Part of a small language model's weights: 10 heads of 32.
MLP neurons of a small language model. Each row is named by its layer, matrix (gate and up: input weights) and neuron, and shows model dimensions 128-191. Each number is 128 + 32 x the weight over its row's rms, rounded and kept within 0 to 255. A neuron's up and down rows have the sign that makes its largest values positive.
Before each neuron's rows, "fires after" lists the tokens most often just before its 100 highest values on Wikipedia text that the model never trained on.

fires after: "e", "s", " Re", "es", " re"
L3.gate587 [101 164  69  82 156 190 135 112 157 121 139  86 162 167  51 136 127 117  83 141 111 164 106 112  98 167 184  68 188 121 142 127 117  69 113 106 103 116 103 114  95 125 119 124 136 197  68 170  93 141 148 150  24  79 141 201 166 159 177 164 104 136  79 149]
L3.up587 [ 70 143 111 148 113 144 135 105 120 132 120 116  89 157 129 126 121 101 103  37  93 163 109  99 137 133 199  58 170 135 169 132  79  84  87 125  95 164 161  87 117  91 135  74 127 131 141 111 179 171 146 127  56 107 145 138 158 108  95 178 154 181 144 145]

fires after: "s", "ines", "-", "es"
L3.gate324 [121 170 123 133 154  86 150 102 149 136 144 115 120 124 155 131 116  97  58 103  54 105 122 138 126 155 171 131 104 109 108  75 129 139 138  82 108  98  91 171  98 125 162 138 121 156 111 112 135 170 139  60 120 112 117 145 123 159 108  89 148 144 166  85]
L3.up324 [142 110 131 114 224 174 110  62 158 108 157 127  81 169 129  68 135 124 136  66 179 197 133 132 158 133  75 142 118 140 105 128 100 121  88 135 193 103 147 100 172 111 114 114 125 157 154  85 169  97 113 138  95 162 104 136 121 102 110 155 121 148 133  94]

fires after: "0", "5", "7", "6", "4", "1"
L2.gate379 [ 81 139 117 163 122 133 104 128 154  67 151  96 188 149 184  70  89 150  96 123 102 127 101 136 161  95 100 115 120 145 164  78  70 139 143 124 131  83 173 102  99 104 104 125 115 116  48  76 107 138 193 138 164 102  90  92  92 151  89 145 142 138 165  93]
L2.up379 [128  77  97 128  64 122 123 106 119  75  84 127 165 129 157  68  89 139 127 148  92  98  96 197 125 107  93 132 148 191 147 121 114 162 119 129 127 106 174  53  64 112 125 146  65 114 104  96 131 161 175 157 138 147 114 120 120 143 161 142  53 141 169 115]

fires after: " ", "-", " and", "n", " ("
L2.gate557 [138 109  99  66 135 172 114  89  67  83  60  82  99 155 102  87 128  70 139 118 165 149 130 117  65  91 115 150 101 129 172 108 114 132 148  98 161 177 124  87 124  93  91 179 122 162 156 158 107 111 154 192 154 155 150 106 152  72 156 110 129  86 138 133]
L2.up557 [128  95 161  70 159 182 135 102 138 121 133  51 139 149  94 107 157 103  75 102  71 158 129 139 120  83 100  95  95 167 167 127 117 132 107 123 142 111 131 122 170 126 134 126 150 136 111 172 200 145 151 147 106 135 162 140 137 120 122  99 178 128  95 147]

fires after: "4", "5", "7", "1", "2", "3"
L2.gate419 [ 99 158 176 129 158 119 149 116 167  88 149 178 145 107 174 100 120 178 181 139 118 178 163 131  84 112 162 110 120 117 130 187  87 135 129 112 176 124 135 124 111 131  99 107 143 155  96  49  69 103 103 112 119 190  82 170 112  78  95 135 202 156 108 158]
L2.up419 [142  81  92  83 166 137 130 108 106 110  98 156 133 148 132 142 119  96 130 139 104  96 102 203 100 142 120 144 127 135 150  68 153 126 103 115 112 120 194  54 124 130 168  95  73  95 107 102 109  92 164 143 137 168 138 139 114 115 119 118 135 119 125 164]

fires after: "1", "0", "9", ".", "4", "6"
L2.gate158 [117 133 176 141 100 100 158 166 186 132 107 132  89 161 107 101 113 167 169 117 125 106  95 165 155 126 116 136 142 140  96 176 182  93 117 194 128  93 130 119 181 130 102 163 133 157  51 134 120  86 138 190  56 157 136 111 132 169 138 167 100 174 143 122]
L2.up158 [ 71 111 150 102 115 110 131 119 118  91  92 105 118 190 182 127 137 180 131 156 122 182 156 160 136 100 149  78 168 146 123 175  83 153 117 112 181 100 169 116  99 124 126 103 127 171 142 139 111 133 121 138  95 115 167 201 116 103  88 155 114 150 129 139]

fires after: "s", " S", " St", "S", " Sch", "ch"
L2.gate446 [111 184 114 124 170  88 148 128 176 140 140 157 113  87  95 145  78 133 138 175 118 197 140 132 107  48 139 157 128 120 141  76  99 131 117 140 162 144 121 155 139 167 175 143 102  98  63 108 154 148 111 154  85 176  96 121 140 136 130  58 122 112 132 120]
L2.up446 [ 81 191 132 164 123 177 170 169 103 101 107 131 101  83 109 149  73  90 172 211  84 134 135 104  85 132 158 117 106 114  97 149 138 130 154 107 143 171 164 107 150 189 134 123 126 109 134  98 111 114 172 132 125 117  75 137  86 152 181 137  74 179 111 107]

fires after: " ", "1", " |", "-", " on", "4"
L5.gate565 [107 121 148  83 147  82 138  91 142 132 176 127  89 101 136 194 107 173 125  69 103 126 101 107  90 108 100  80 181 103 141 105 127 100 131 140  87 146  84 114 118 157 182 170  74 129 101  87 165 135 154 122  79  88 102 133 124 134  75 133 108 176 168 131]
L5.up565 [147 139 139  43 152 149 109 147 140 118 175 105 138 151 150 146 134 109 153  71 172 143 159 110 133  79 139  30 158 174 135 158 107 104 121 104 155 105 105 130 194 120 125 131 142 110 161 154 153 129 170 149  70 172 163  94 153 120 100 124 185 163 143 133]

fires after: "s", " S", " G", "P", "J", " Sim"
L2.gate124 [135 146 126 105 120 116 138 116 101 119 143  75 158 109 113 186 135 137 152 155 100 115 136 163 148 128 197  87 198 107  49 136 160  91 147 120 147 158 118  99 128 127 224 170 174 131  95 125 157 185 128  89 115 193 134 177 144 150 143 147 130 110  83 204]
L2.up124 [103 134 139 195 111 157 145 121  70 116 122  90  83 101 132 118 165 170 116 184 169 151  87 117 123 133 133 171 112 136 116  62 184 105 150 140 162 139 149 121 174 116  89 114 154  95 108 140 130 137 119 101 124 147 108 177 103  86  41 174 163 152 151 158]

fires after: "0", "1", "3", "2", " S", "s"
L2.gate548 [135 160 131 115  91 154 131  68 156  61 134 129  91  99 121 163  97 119 131 130  83 141 162  68 113  95 150  98 147 230  99 117 141 105 171 113 110 101 128 155 140 172 150 101 181 174  74  81 138 112 157  87  91 106  77 157 110  82 162 112 110 145 173 124]
L2.up548 [112 145 106 138  56  94 106  94 159  81  90 112 127  53  92 100 107 142 127 185 114 141 143 138  89 177 145  89 148 175 124  81  77  91 186 163  98  79 123 103 133 132 106 127 148 104 124 121 132 197 119  63 113 163 115 173 174  92 156 163 151 172 156 109]